Weights of a small GPT-style language model, trained from scratch on English Wikipedia.
Size: 8 layers, width 576, 9 heads of 64, MLP 2304 squared ReLU, 89.9M parameters.
Architecture: rotary positions, no biases in attention or MLP, untied embeddings, normalized queries and keys, capped logits.
MLP neurons of a small language model. Each row is named by its layer, matrix (up: input weights) and neuron, and shows model dimensions 288-383. Each number is 200 + 30 x the weight over its row's rms, rounded and kept within 0 to 999.
A block is one neuron, or neurons of one layer that tend to fire together. Before each block is what it responds to, as a language model described it from the Wikipedia text at the highest values.

Post-noun modifier openers
L3.up383,236,200,244,243,184,235,178,179,246,198,234,204,234,167,221,190,246,159,234,194,170,217,218,287,152,210,132,187,238,220,205,233,211,167,203,168,209,242,180,201,240,232,195,206,212,233,185,194,248,221,194,179,191,203,238,234,202,221,175,254,210,215,188,263,224,188,201,198,210,157,189,251,205,187,196,158,159,171,186,205,240,249,214,166,239,180,224,230,200,255,197,181,235,183,257,211
L3.up652,218,217,189,220,240,165,235,171,220,162,219,224,237,228,229,240,240,197,223,203,158,234,242,219,206,217,223,204,213,214,196,238,208,196,212,206,225,196,202,203,182,267,197,189,207,204,263,205,209,160,188,157,218,174,154,197,207,176,174,174,190,209,213,216,223,195,207,173,235,158,161,256,197,188,153,190,227,196,217,240,199,179,217,226,196,247,201,224,223,178,210,175,188,237,275,171
L3.up866,232,241,219,236,214,223,145,195,154,180,280,257,206,171,205,212,224,169,286,163,172,230,210,234,194,167,187,200,202,179,134,164,225,240,194,208,191,179,195,268,163,184,173,171,190,165,196,238,231,194,159,134,223,212,187,188,175,204,165,235,218,218,207,165,207,196,193,196,229,196,180,182,243,212,220,189,203,126,223,186,230,261,207,273,222,208,215,193,188,259,192,188,191,213,275,184
L3.up1259,196,210,228,211,219,200,240,161,221,168,264,257,249,151,218,193,208,172,181,205,199,224,217,176,194,207,157,186,203,171,244,305,207,225,224,161,220,229,197,199,190,181,219,152,210,224,231,234,191,198,197,235,220,213,196,169,215,216,195,187,184,168,156,219,228,182,194,211,209,190,235,261,160,161,228,180,146,187,214,205,258,210,212,225,185,209,255,185,201,243,184,182,186,248,253,205
L3.up1399,266,189,234,216,177,206,184,155,160,181,269,217,186,218,180,206,188,152,267,234,180,193,186,214,191,180,205,205,233,235,180,253,214,183,194,182,245,211,196,215,161,210,176,191,174,241,208,258,234,162,239,129,187,223,206,190,173,228,176,218,232,209,170,253,181,217,190,185,135,179,170,189,253,235,196,193,194,158,233,235,240,192,176,277,148,217,221,195,211,251,235,189,223,203,207,186
L3.up1696,274,203,241,200,233,173,192,240,160,216,281,182,205,227,155,150,183,203,217,202,225,211,187,165,217,183,194,208,168,192,235,240,193,216,204,125,243,262,169,187,213,220,224,219,135,207,185,185,203,200,188,172,219,217,216,228,179,224,205,224,166,237,149,258,217,216,218,156,179,213,192,183,237,194,251,227,198,129,242,218,262,184,200,251,190,213,232,192,172,221,223,187,175,217,217,164
L3.up1844,192,231,206,209,186,163,263,240,174,212,259,207,161,209,174,255,182,201,272,200,227,216,174,229,216,220,204,184,184,213,175,134,197,188,158,183,235,199,125,207,182,212,143,191,167,231,210,210,224,155,212,174,227,196,172,223,175,201,244,216,216,169,188,202,201,217,166,205,205,147,200,203,218,176,222,204,147,233,232,177,270,131,279,181,190,227,195,157,172,256,216,188,196,230,230,214
L3.up1847,224,216,196,226,251,200,195,160,151,207,286,196,185,208,207,173,189,162,169,216,186,246,259,190,238,204,195,210,197,160,197,220,159,204,194,211,204,190,193,168,231,239,250,148,224,202,160,249,176,192,204,168,238,152,237,145,128,238,163,175,227,210,217,298,228,255,148,220,181,209,186,192,243,159,255,192,271,176,215,222,233,201,195,180,154,264,248,212,136,210,193,183,185,217,213,170

Wiki list and heading markup
L4.up2136,163,257,233,185,249,193,227,162,158,230,199,179,275,168,168,193,205,145,178,162,203,217,193,195,210,168,250,186,204,153,215,199,209,197,176,234,216,218,212,209,163,212,154,184,154,192,224,225,221,195,201,206,166,187,156,156,202,179,240,236,190,175,183,210,225,215,117,171,214,237,160,237,261,181,240,235,155,195,211,224,208,192,169,206,190,239,240,149,168,211,252,179,213,200,225,199

Origin/location prepositions after groups
L4.up1760,211,190,169,206,221,159,229,246,235,189,248,246,264,170,173,185,222,212,223,207,111,222,195,222,176,189,159,174,245,258,227,232,187,202,244,196,244,229,187,236,217,157,218,192,159,221,219,274,196,169,224,195,219,228,149,197,212,179,186,206,181,202,175,233,229,203,208,180,213,179,201,280,200,260,191,164,224,203,235,233,234,195,158,216,224,185,252,213,206,206,184,185,209,191,259,197

Pronoun he and R-word pieces
L3.up343,255,211,183,190,244,219,190,164,231,208,177,159,187,218,139,213,192,167,221,144,154,178,230,205,210,186,200,185,198,168,194,167,147,194,195,195,173,180,195,237,178,176,229,190,196,213,201,161,231,202,181,215,214,179,152,214,140,198,209,227,244,186,199,241,164,200,212,145,204,227,165,198,236,190,239,194,206,182,166,194,198,211,184,192,189,215,150,167,148,160,168,172,134,149,207,191
L3.up462,234,226,232,202,188,162,242,225,228,197,188,219,188,271,207,183,220,194,209,250,164,185,212,182,195,198,230,160,181,193,190,169,192,169,240,197,188,123,197,232,193,172,242,206,176,268,250,174,116,131,185,273,144,183,211,201,189,206,176,211,229,188,185,215,163,221,168,251,194,192,188,233,258,206,193,191,167,213,177,214,205,209,182,217,235,170,247,190,207,168,190,184,197,160,198,204
L3.up801,220,251,206,224,241,253,220,157,165,224,253,193,244,206,163,197,199,202,195,128,187,200,202,221,136,173,182,229,219,206,188,255,233,238,207,210,208,206,220,207,183,158,225,220,179,171,188,161,183,162,222,198,205,221,210,163,192,226,170,165,192,231,139,190,184,212,182,179,194,199,188,177,249,159,178,232,186,202,202,180,201,230,205,190,173,239,189,181,166,227,181,181,231,169,187,202
L3.up961,212,220,176,168,212,200,174,227,229,194,180,171,204,124,180,216,193,158,299,210,160,185,222,241,278,211,171,215,227,195,201,193,214,170,249,188,243,183,180,208,120,176,177,178,177,262,267,264,161,202,166,189,170,185,154,158,225,278,251,175,194,212,184,210,196,244,134,187,190,220,176,216,202,208,202,222,185,187,175,198,233,223,186,204,196,193,174,183,153,256,225,183,167,213,217,157
L3.up1025,222,208,125,153,180,151,211,258,154,292,226,221,227,217,235,209,172,141,212,190,222,175,185,226,190,133,216,200,141,208,207,135,190,257,182,225,168,182,184,183,221,183,200,180,207,263,177,216,213,175,140,199,194,220,172,216,149,187,221,156,241,185,170,186,165,201,191,238,201,213,205,193,170,259,210,182,236,167,207,176,185,252,180,235,222,211,205,253,212,133,178,181,161,200,192,177
L3.up1204,193,275,199,210,240,170,224,169,246,217,241,243,189,213,196,217,198,224,284,189,193,146,224,220,192,188,160,234,243,210,212,188,180,152,229,241,205,173,239,173,181,188,215,220,195,158,193,212,156,179,163,239,202,226,184,179,225,228,199,222,217,203,206,177,219,180,179,186,152,224,185,181,221,208,223,211,188,203,191,181,217,238,237,274,242,197,201,249,188,173,223,180,139,159,223,199
L3.up1270,166,192,210,202,196,193,234,228,219,236,194,243,212,161,223,194,219,185,183,214,187,185,197,197,131,180,229,201,267,217,197,192,239,212,254,208,207,194,224,227,143,168,214,232,236,212,254,208,199,182,197,165,184,211,131,206,192,200,274,189,228,185,223,210,184,224,164,196,194,209,220,219,160,200,153,244,175,230,244,200,169,201,191,192,202,172,188,194,196,207,235,179,171,191,219,210
L3.up2055,231,216,134,283,258,190,266,180,179,210,178,226,184,269,217,207,235,164,151,174,203,199,245,175,209,129,203,218,217,209,212,141,228,160,206,199,209,172,171,184,176,151,204,198,181,210,222,198,166,163,192,204,191,155,199,188,205,226,188,205,215,261,238,177,182,192,129,230,200,187,203,158,231,172,189,173,204,191,217,216,213,188,225,195,254,225,199,199,233,250,192,181,189,181,198,175

Split time and number prefixes
L5.up89,237,206,189,213,222,209,250,193,197,151,237,268,197,225,232,212,152,188,172,183,217,202,156,231,189,235,218,200,161,194,206,281,228,166,270,243,221,191,205,210,171,202,197,177,175,152,211,249,185,231,187,135,251,181,196,263,215,206,186,177,194,171,154,204,228,175,187,249,229,241,237,190,280,204,205,215,176,139,241,157,192,107,224,216,183,226,268,165,189,185,163,182,186,172,222,229
L5.up603,182,166,233,162,240,207,190,232,204,243,217,193,256,168,185,202,164,187,233,173,159,179,135,172,193,205,209,168,199,202,177,238,179,112,203,174,213,241,161,216,167,143,179,214,209,187,248,176,216,215,183,182,189,164,186,171,185,233,259,121,171,215,159,202,206,171,180,187,232,158,228,191,223,198,234,239,218,168,215,212,175,151,193,152,174,203,174,129,186,225,240,177,149,175,188,183
L5.up622,258,184,208,172,191,222,197,237,172,166,239,169,169,264,165,168,190,138,199,149,205,211,202,220,211,178,256,185,221,174,159,162,208,186,221,200,218,204,143,220,151,212,216,195,115,168,193,258,201,212,162,185,163,162,179,144,204,252,244,227,110,141,173,190,202,194,173,264,206,235,215,162,178,186,272,266,204,171,243,218,188,133,235,197,193,173,234,209,165,235,217,177,216,190,194,222
L5.up658,240,220,248,195,244,192,242,210,217,162,250,233,219,227,180,183,203,181,217,177,195,191,210,204,229,160,227,241,222,171,175,203,184,148,198,238,213,151,180,213,170,182,233,188,210,226,155,231,180,197,197,198,183,212,190,181,192,192,243,231,205,174,203,225,215,243,203,176,169,246,179,214,189,243,174,210,253,209,177,195,210,168,153,252,180,188,211,219,160,143,203,188,228,237,186,210
L5.up862,180,203,169,183,159,257,227,216,203,188,175,192,208,167,200,226,225,229,228,168,222,228,167,234,194,212,196,201,211,219,244,268,154,107,200,211,203,160,169,221,190,179,200,167,179,189,179,212,149,234,236,181,222,253,233,234,198,181,205,183,230,211,173,238,267,206,160,284,203,215,207,182,204,262,210,191,231,228,203,210,212,148,216,223,206,192,234,205,256,207,190,175,201,122,210,196
L5.up947,138,140,169,240,173,180,189,211,198,169,186,226,175,186,219,246,173,199,164,210,194,164,254,216,234,188,192,148,218,253,147,189,197,173,269,226,192,207,245,166,194,181,168,182,233,200,209,227,166,178,220,159,236,179,233,240,223,188,179,218,207,170,210,221,226,184,182,212,237,153,185,217,239,194,188,201,203,195,252,177,239,175,261,252,228,148,220,178,224,205,221,168,244,200,240,239
L5.up1209,212,196,217,195,238,202,157,175,244,179,161,217,194,192,171,253,193,176,181,214,193,208,222,217,160,173,196,189,178,235,176,253,224,194,195,169,205,242,196,203,212,176,127,200,213,178,242,213,202,276,202,115,189,192,172,206,170,220,238,180,243,202,201,236,212,213,167,229,248,205,213,204,208,186,179,211,241,213,267,233,246,212,239,200,169,175,215,194,133,220,222,167,193,237,225,162
L5.up2248,229,203,128,206,199,170,183,185,154,182,165,204,234,211,221,214,184,177,228,190,161,203,176,245,198,219,232,139,176,177,175,264,172,136,250,205,272,194,199,218,236,188,203,195,161,163,177,275,171,249,201,185,174,145,175,174,142,228,213,228,183,190,174,213,197,194,244,191,219,175,243,174,217,216,159,225,202,135,161,175,234,175,202,180,163,196,228,146,147,200,188,172,191,189,184,216

Anaphoric subject references
L4.up1866,222,230,204,181,231,156,252,202,230,207,233,188,220,158,186,165,240,230,164,186,155,252,202,188,226,243,229,156,246,174,210,162,175,175,232,220,221,207,231,235,124,147,229,156,253,219,207,228,165,185,246,210,208,205,144,207,260,217,188,241,195,156,191,231,254,210,174,213,203,275,252,212,238,214,191,201,198,186,195,212,196,213,187,237,187,240,220,113,152,160,208,188,183,219,211,161

Clause-initial subject pronouns
L4.up2238,169,197,183,199,258,198,232,198,130,203,212,208,232,223,189,204,211,176,255,194,183,165,167,223,184,155,172,228,233,206,214,268,229,174,166,264,211,229,207,240,200,137,190,195,170,151,213,233,159,144,187,211,168,194,203,195,193,214,234,214,174,159,156,262,227,216,191,231,192,193,237,255,282,174,190,235,200,191,191,201,131,190,230,216,194,207,231,167,217,167,211,187,212,166,180,186

Subject noun before verb
L5.up37,165,158,128,177,241,191,244,250,197,160,218,149,186,238,240,175,189,190,210,196,173,193,166,197,255,159,217,174,138,206,230,204,214,122,212,212,172,169,151,200,162,196,165,157,210,231,231,190,199,215,212,221,168,232,229,201,181,179,195,230,152,218,220,192,227,207,122,262,143,212,228,154,224,130,234,192,249,191,165,198,213,205,217,218,245,226,229,181,192,205,193,188,209,174,213,164
L5.up398,192,199,122,247,207,188,177,206,222,193,264,201,195,242,224,212,237,210,204,205,211,188,238,232,185,234,185,195,237,190,235,232,165,211,208,203,251,198,234,235,155,171,208,200,195,185,229,171,177,137,224,183,158,192,194,185,175,206,192,303,160,195,202,216,248,193,120,223,253,204,210,190,225,224,228,211,180,153,264,155,235,221,178,178,226,193,159,173,156,222,143,181,179,180,218,162
L5.up597,228,165,177,241,179,156,215,188,217,208,242,210,250,156,211,179,275,266,159,220,189,193,229,165,189,212,203,136,201,185,241,202,249,163,242,212,221,241,237,218,189,219,214,165,196,207,193,229,166,145,263,235,205,239,182,244,237,208,221,252,168,261,224,196,213,210,156,212,204,141,276,218,223,215,222,224,211,213,201,204,181,220,184,169,216,199,202,179,197,156,181,175,188,178,209,201
L5.up648,219,144,183,246,213,188,182,237,162,222,204,201,200,173,146,202,207,271,152,129,188,184,254,282,182,188,228,233,135,183,190,183,233,163,197,227,193,192,211,201,143,218,160,207,147,214,171,205,216,236,192,203,187,229,234,221,204,216,227,266,226,187,178,163,220,195,155,210,204,236,226,138,199,220,201,191,196,183,223,189,176,241,176,184,222,199,201,197,212,209,222,186,208,152,183,180
L5.up1402,171,170,190,203,185,180,189,184,206,252,172,194,208,238,171,228,202,250,209,174,187,198,235,177,224,192,196,211,216,219,177,205,247,200,180,168,192,227,223,177,206,186,215,238,184,213,221,222,194,128,212,241,208,173,211,174,182,210,187,192,140,202,201,213,205,196,139,233,186,167,229,170,194,205,232,224,232,186,249,183,275,192,146,204,261,234,178,199,233,199,216,188,198,182,279,189
L5.up1468,216,151,144,212,232,229,166,211,163,213,168,209,215,188,216,197,256,251,250,198,178,165,221,217,217,182,244,161,176,190,166,176,189,217,261,184,222,232,246,228,169,206,184,168,193,196,212,226,195,179,188,200,200,216,181,223,220,248,157,209,224,216,209,191,219,200,174,225,214,225,223,192,187,190,224,147,206,170,156,133,209,194,192,191,236,216,231,196,172,158,207,179,121,184,210,204
L5.up1784,187,182,185,168,239,188,147,165,227,150,186,190,201,244,217,237,201,232,167,186,181,227,226,225,212,179,245,142,172,231,212,216,273,178,233,178,153,150,211,273,198,215,253,187,213,162,192,222,228,188,213,199,242,214,196,233,223,191,212,244,204,202,206,222,172,232,162,227,198,182,223,200,225,189,212,224,200,183,161,158,202,210,200,187,192,207,226,223,168,148,237,190,231,197,233,224
L5.up2207,231,236,173,249,225,221,222,200,189,195,209,194,202,160,190,200,204,229,225,224,174,203,216,228,226,214,225,237,167,167,212,196,160,177,237,167,242,138,228,260,182,187,218,239,198,188,170,206,160,158,196,200,181,207,196,235,195,233,198,239,222,164,257,273,210,218,131,233,182,139,155,179,213,241,182,190,152,182,201,190,215,186,215,166,192,167,199,239,198,206,212,184,185,211,223,156

List-item dash markers
L3.up152,214,220,191,184,175,202,218,196,203,242,227,204,254,193,239,154,173,141,227,212,155,192,169,246,188,225,237,104,225,171,211,179,184,190,256,238,205,238,195,247,157,177,223,208,179,187,152,261,220,233,203,227,240,183,183,150,227,253,182,148,196,228,199,181,230,208,232,216,196,170,201,207,207,175,229,241,278,173,237,232,213,127,187,170,183,264,254,139,170,178,190,185,232,220,200,163
L3.up472,196,218,199,195,220,212,235,142,183,189,213,171,267,211,153,234,201,157,206,159,181,174,213,234,203,205,188,178,219,202,194,218,211,246,202,177,243,198,266,204,200,218,244,236,144,202,233,196,180,216,188,237,214,166,172,170,221,173,269,212,213,217,168,192,204,191,202,189,253,210,151,227,239,162,186,220,181,184,220,219,199,178,178,180,202,259,160,192,186,205,189,180,174,223,214,199
L3.up659,195,212,197,253,195,171,270,217,189,207,231,166,214,225,202,211,233,195,243,167,173,234,170,241,196,227,201,207,206,207,146,211,209,183,177,213,231,231,187,182,202,145,239,212,194,179,191,199,193,142,214,164,195,246,192,200,154,192,170,221,162,217,145,226,161,177,184,217,197,161,247,217,235,183,194,221,192,202,209,231,219,207,228,209,201,198,188,175,185,225,231,185,217,198,213,165
L3.up740,186,206,168,205,183,219,237,223,196,196,234,229,184,244,149,234,171,242,227,185,159,247,179,243,170,176,252,139,181,159,223,242,163,190,144,236,209,267,167,214,148,184,208,183,236,226,169,249,168,161,207,171,204,173,179,246,160,206,221,207,224,190,118,247,190,188,187,225,183,195,184,159,171,151,171,239,202,212,247,256,276,157,220,147,216,213,207,156,190,174,247,177,200,196,231,203
L3.up1117,173,201,197,206,202,197,214,206,201,235,261,246,160,154,229,203,165,232,261,207,142,299,183,212,189,226,214,169,216,191,176,171,185,174,189,227,221,189,154,206,194,207,229,176,174,217,164,235,212,222,199,144,240,185,190,185,199,209,220,220,182,228,211,178,166,242,211,241,163,198,172,141,181,192,214,261,260,151,202,211,230,155,163,189,191,201,173,196,144,204,230,184,202,191,196,195
L3.up1707,187,195,171,166,235,206,195,195,182,190,216,206,237,212,190,182,166,199,192,178,200,152,177,271,180,266,225,175,286,138,192,196,193,122,191,202,208,231,197,186,211,189,202,204,192,208,205,203,160,272,166,201,176,211,183,199,178,216,272,163,194,209,213,176,217,192,185,207,220,167,226,209,222,144,198,191,230,127,213,174,221,150,227,168,166,193,191,185,137,178,193,186,233,197,203,219
L3.up1949,237,227,175,134,253,228,194,205,234,243,187,221,207,175,183,180,184,199,198,145,172,196,205,261,170,169,262,139,217,177,244,234,196,147,167,229,193,226,201,201,193,240,183,214,207,172,193,209,199,165,213,167,211,170,161,176,215,246,201,205,187,145,204,245,155,213,197,212,142,195,194,202,225,149,201,260,167,141,262,209,236,216,200,181,219,293,176,163,146,204,221,180,233,206,192,196
L3.up2234,189,237,227,168,219,175,191,228,189,203,210,307,214,196,196,216,154,171,159,200,208,225,177,237,238,229,182,218,225,183,192,255,197,186,169,207,215,169,158,161,243,203,177,198,174,216,185,306,148,162,159,144,176,221,223,191,180,261,212,213,177,163,192,189,232,191,183,215,157,240,280,146,175,161,183,216,281,204,181,172,231,163,300,165,211,225,208,161,182,265,201,181,240,212,165,208

Sentence-subject referents
L5.up529,194,170,201,201,211,174,211,179,138,217,274,222,277,142,189,157,176,195,222,192,200,173,195,223,233,174,212,145,207,183,199,174,193,172,246,227,235,220,204,187,189,216,204,175,187,241,223,202,216,183,185,211,187,229,140,220,200,188,209,168,214,205,130,229,206,226,151,204,208,181,223,177,179,251,206,222,196,225,205,159,166,189,195,173,248,252,232,198,179,184,211,187,183,177,204,215
L5.up863,227,141,198,189,241,187,222,207,175,190,245,214,227,185,222,192,233,226,207,211,168,189,221,253,266,208,236,162,233,207,219,202,217,189,202,213,267,227,192,160,226,163,125,209,214,253,200,201,179,169,129,245,179,164,209,204,199,231,160,178,190,179,221,166,208,200,167,227,199,173,242,193,213,202,263,262,252,196,206,219,225,170,202,215,269,215,220,206,250,171,205,190,175,223,235,233
L5.up1164,250,178,197,196,173,155,203,179,218,228,166,172,200,216,170,184,231,184,236,247,182,194,172,171,206,170,224,175,231,224,198,188,195,251,258,185,267,195,262,211,209,196,205,233,161,195,201,202,238,183,178,162,246,205,231,189,230,241,160,162,142,219,201,174,162,233,203,219,205,174,164,149,213,179,222,164,251,218,253,171,201,230,221,163,248,200,160,203,203,200,256,193,136,213,204,208
L5.up1358,165,189,157,174,186,236,198,205,167,248,175,197,240,200,226,198,205,199,220,164,186,242,215,175,198,186,232,201,198,170,160,197,213,175,265,205,199,219,208,191,168,198,241,238,162,224,194,168,189,172,222,178,233,245,185,256,219,246,188,198,189,238,149,180,187,206,183,177,167,262,244,185,235,206,217,211,183,215,185,189,211,206,246,162,176,179,211,166,199,206,177,179,211,190,200,174
L5.up1666,174,192,150,234,193,201,224,227,167,222,201,222,174,251,187,176,246,144,197,151,214,223,220,200,263,153,223,175,237,169,179,215,235,200,249,214,197,223,223,215,168,178,162,176,136,211,241,214,236,174,178,221,219,191,204,264,167,260,199,239,139,185,216,209,200,183,233,192,179,231,253,148,245,177,183,187,158,190,190,194,196,216,188,191,159,201,177,184,135,189,202,177,197,184,196,152
L5.up1911,233,172,185,186,219,167,218,244,193,244,264,170,223,210,217,195,178,213,218,197,171,214,251,192,260,190,235,166,222,196,206,191,222,201,247,181,208,195,229,215,181,205,194,173,197,231,189,204,185,151,199,210,236,241,104,192,195,217,159,169,165,206,161,211,191,233,198,166,219,259,224,150,201,254,226,196,263,189,185,170,244,238,199,195,213,184,207,206,189,192,207,168,167,197,256,212
L5.up2251,225,199,185,193,173,178,236,210,167,217,171,187,223,184,202,182,269,218,221,231,198,132,211,168,206,213,242,195,218,203,143,173,243,200,214,203,234,152,167,180,220,256,216,156,208,220,200,161,215,261,221,201,182,272,208,256,228,208,197,185,236,223,211,155,157,180,199,193,201,192,183,160,155,222,237,178,261,157,212,156,244,231,210,180,157,212,171,173,212,192,203,205,186,222,266,238
L5.up2256,207,198,149,225,184,193,173,165,197,185,186,183,241,197,210,178,240,266,247,243,181,210,236,231,189,186,157,126,225,196,245,182,199,225,217,203,215,184,191,233,187,133,259,208,205,201,185,171,160,190,164,258,177,246,218,204,178,182,146,192,202,239,187,213,244,238,219,236,194,178,208,186,208,217,211,155,239,211,219,166,267,227,137,163,193,193,184,164,233,195,179,196,155,164,193,165

Head nouns after determiners
L3.up188,187,186,171,184,227,213,205,242,160,187,220,231,218,158,166,186,199,170,191,169,224,205,201,212,187,217,193,167,220,183,194,165,224,127,216,184,199,216,197,200,195,164,166,122,162,206,213,243,179,189,222,242,227,178,158,178,188,193,188,265,257,168,224,161,205,179,168,299,160,221,220,185,197,175,183,216,180,202,233,211,226,222,213,207,220,155,233,173,162,179,160,190,210,193,201,166
L3.up482,228,185,189,219,255,240,240,175,197,170,204,203,166,201,207,167,278,253,179,196,211,261,207,166,176,240,190,133,180,163,181,178,229,222,219,173,162,184,254,223,174,159,212,176,217,225,193,227,177,205,190,239,197,178,186,187,246,217,249,200,224,217,196,192,245,271,181,237,188,180,133,216,213,190,172,290,193,118,188,232,189,220,211,196,180,189,229,146,173,190,164,192,174,244,226,152
L3.up886,182,235,201,222,186,197,200,180,154,199,222,164,156,214,216,159,234,163,254,228,222,180,241,238,250,220,138,214,194,195,217,146,233,187,200,232,189,141,176,252,163,197,180,178,158,216,201,197,170,221,193,197,181,195,208,143,191,250,213,260,143,201,172,236,177,170,167,220,188,211,168,181,278,240,197,239,247,165,236,207,203,220,204,274,186,179,205,184,139,165,158,181,216,218,202,135
L3.up985,231,181,188,302,151,195,130,180,185,186,229,160,205,225,234,234,214,185,216,172,213,168,231,228,212,161,205,199,208,144,190,165,189,204,182,179,171,214,216,233,111,147,188,171,204,199,207,262,206,189,231,239,195,164,196,247,179,171,222,227,180,187,185,189,166,226,217,231,166,171,157,221,229,252,156,153,163,197,245,178,247,257,129,191,225,198,235,139,113,169,183,187,216,229,181,190
L3.up1122,177,224,201,228,252,183,168,192,162,175,204,203,232,204,186,191,258,255,190,170,169,156,239,183,169,177,159,177,240,192,206,207,184,205,216,131,211,182,193,227,200,210,243,155,182,141,149,212,243,147,192,219,208,195,216,249,210,206,254,232,232,192,253,207,154,234,133,190,188,192,226,212,216,197,186,189,201,208,233,194,134,196,206,223,194,235,157,237,179,183,215,184,232,235,192,170
L3.up1125,173,245,166,180,154,181,243,171,198,194,161,201,220,226,211,146,195,152,210,182,157,242,178,173,150,224,200,88,215,222,223,193,184,196,165,239,133,214,241,187,190,195,239,149,201,221,233,211,223,228,215,217,204,210,97,189,222,229,192,187,178,156,168,235,181,166,165,209,177,145,172,201,182,232,153,216,178,235,251,216,192,178,252,193,187,213,232,226,163,195,187,183,195,202,214,236
L3.up2059,228,217,177,185,214,198,135,257,216,203,238,204,206,244,186,176,217,214,230,159,178,202,225,234,243,200,168,132,185,254,216,195,238,242,173,248,199,214,202,216,173,202,155,237,161,204,180,152,158,185,186,192,177,229,144,224,227,244,178,223,252,190,223,191,212,208,217,206,169,141,192,204,239,232,228,162,184,193,164,189,198,206,205,256,211,146,205,272,221,169,210,193,233,201,240,187
L3.up2170,226,213,266,189,150,208,174,165,239,244,194,191,186,182,186,202,254,162,230,232,160,247,251,156,196,198,154,229,176,236,160,168,177,239,213,89,228,192,154,297,177,166,212,203,246,156,230,179,210,166,193,238,174,212,207,247,218,209,171,223,230,221,212,193,231,197,209,252,173,220,199,212,215,235,159,244,239,227,187,233,218,193,204,232,158,181,184,279,214,198,242,189,148,163,274,203

Post-subject-noun prepositions
L5.up288,201,163,181,151,212,193,192,203,165,200,211,243,264,205,206,238,192,233,217,196,193,220,258,236,261,223,210,196,214,250,221,220,211,184,215,230,239,167,173,182,186,131,183,245,191,227,265,215,196,157,201,188,232,231,197,188,193,233,189,210,191,149,158,209,198,226,192,192,229,202,189,239,254,221,215,166,204,214,259,217,234,161,170,202,232,208,204,180,192,182,204,181,149,190,224,139
L5.up315,210,206,229,226,173,178,181,221,177,186,277,202,274,162,188,203,197,200,229,242,182,172,198,242,213,183,242,224,253,199,206,271,170,142,243,204,219,159,184,181,178,199,200,149,203,193,213,268,180,205,188,169,182,194,154,182,154,229,179,218,195,150,176,167,215,212,199,200,212,198,234,200,247,183,234,238,253,201,193,191,233,180,228,198,227,194,206,193,226,241,204,185,168,199,242,186
L5.up697,213,200,205,280,224,127,241,224,259,160,181,240,205,199,183,173,215,249,179,247,153,161,177,232,196,186,185,182,155,220,145,227,202,200,223,179,273,181,224,178,221,212,242,231,221,219,222,243,168,161,198,236,208,227,162,201,203,239,163,175,195,206,184,208,204,216,213,197,205,202,233,262,210,178,172,210,165,193,216,215,209,147,243,225,149,207,227,271,229,215,202,177,211,233,204,139
L5.up1035,219,245,210,255,221,157,201,220,209,205,202,194,219,167,201,223,186,185,171,215,197,192,222,269,213,243,176,191,230,221,154,258,167,163,248,194,213,257,190,211,206,174,213,238,204,203,226,228,199,197,208,168,163,187,192,208,207,266,177,158,188,155,173,230,196,194,150,199,248,193,150,225,155,140,235,232,217,203,276,186,302,227,172,238,227,273,206,198,188,196,174,192,148,189,261,162
L5.up1651,187,243,162,206,187,186,228,153,200,148,264,197,244,159,211,143,240,207,226,201,184,232,179,222,198,186,172,219,216,178,177,252,222,204,199,223,236,227,207,168,178,183,209,199,225,210,268,251,146,158,192,234,233,285,162,219,192,278,189,177,217,154,146,188,257,208,126,225,208,190,249,194,223,161,233,207,243,216,255,215,212,224,187,176,209,184,195,198,199,173,210,181,192,216,241,145
L5.up1825,201,141,178,177,226,198,218,194,193,171,178,241,262,218,248,189,240,203,185,210,211,219,275,258,183,214,219,175,228,187,205,215,248,150,213,251,192,173,177,174,210,174,247,252,234,183,183,209,175,149,175,241,180,118,204,203,216,246,153,183,157,185,191,182,191,234,210,196,213,201,218,198,237,221,222,227,190,194,214,219,192,169,212,181,269,181,137,239,205,168,199,194,251,194,243,155
L5.up1924,241,194,208,259,259,119,147,203,190,199,177,256,151,190,181,168,205,220,208,240,171,237,217,247,208,210,230,221,241,204,173,230,205,229,161,230,208,218,184,206,186,182,222,194,166,244,183,208,170,219,224,197,162,142,174,183,149,250,164,140,174,227,200,222,212,214,182,211,161,212,182,200,259,171,217,206,237,183,198,209,267,235,204,232,147,214,232,181,126,210,204,182,184,240,185,207
L5.up2134,220,218,222,231,215,218,192,227,206,225,219,204,239,176,198,201,159,174,244,176,182,223,217,278,175,242,200,236,208,186,163,196,208,271,199,210,215,193,176,206,171,250,146,247,166,179,237,240,185,194,170,231,226,207,187,198,153,244,213,229,171,235,177,261,219,211,151,221,255,170,205,236,290,195,208,188,257,199,164,179,227,230,199,202,179,220,222,148,215,225,233,187,184,195,209,200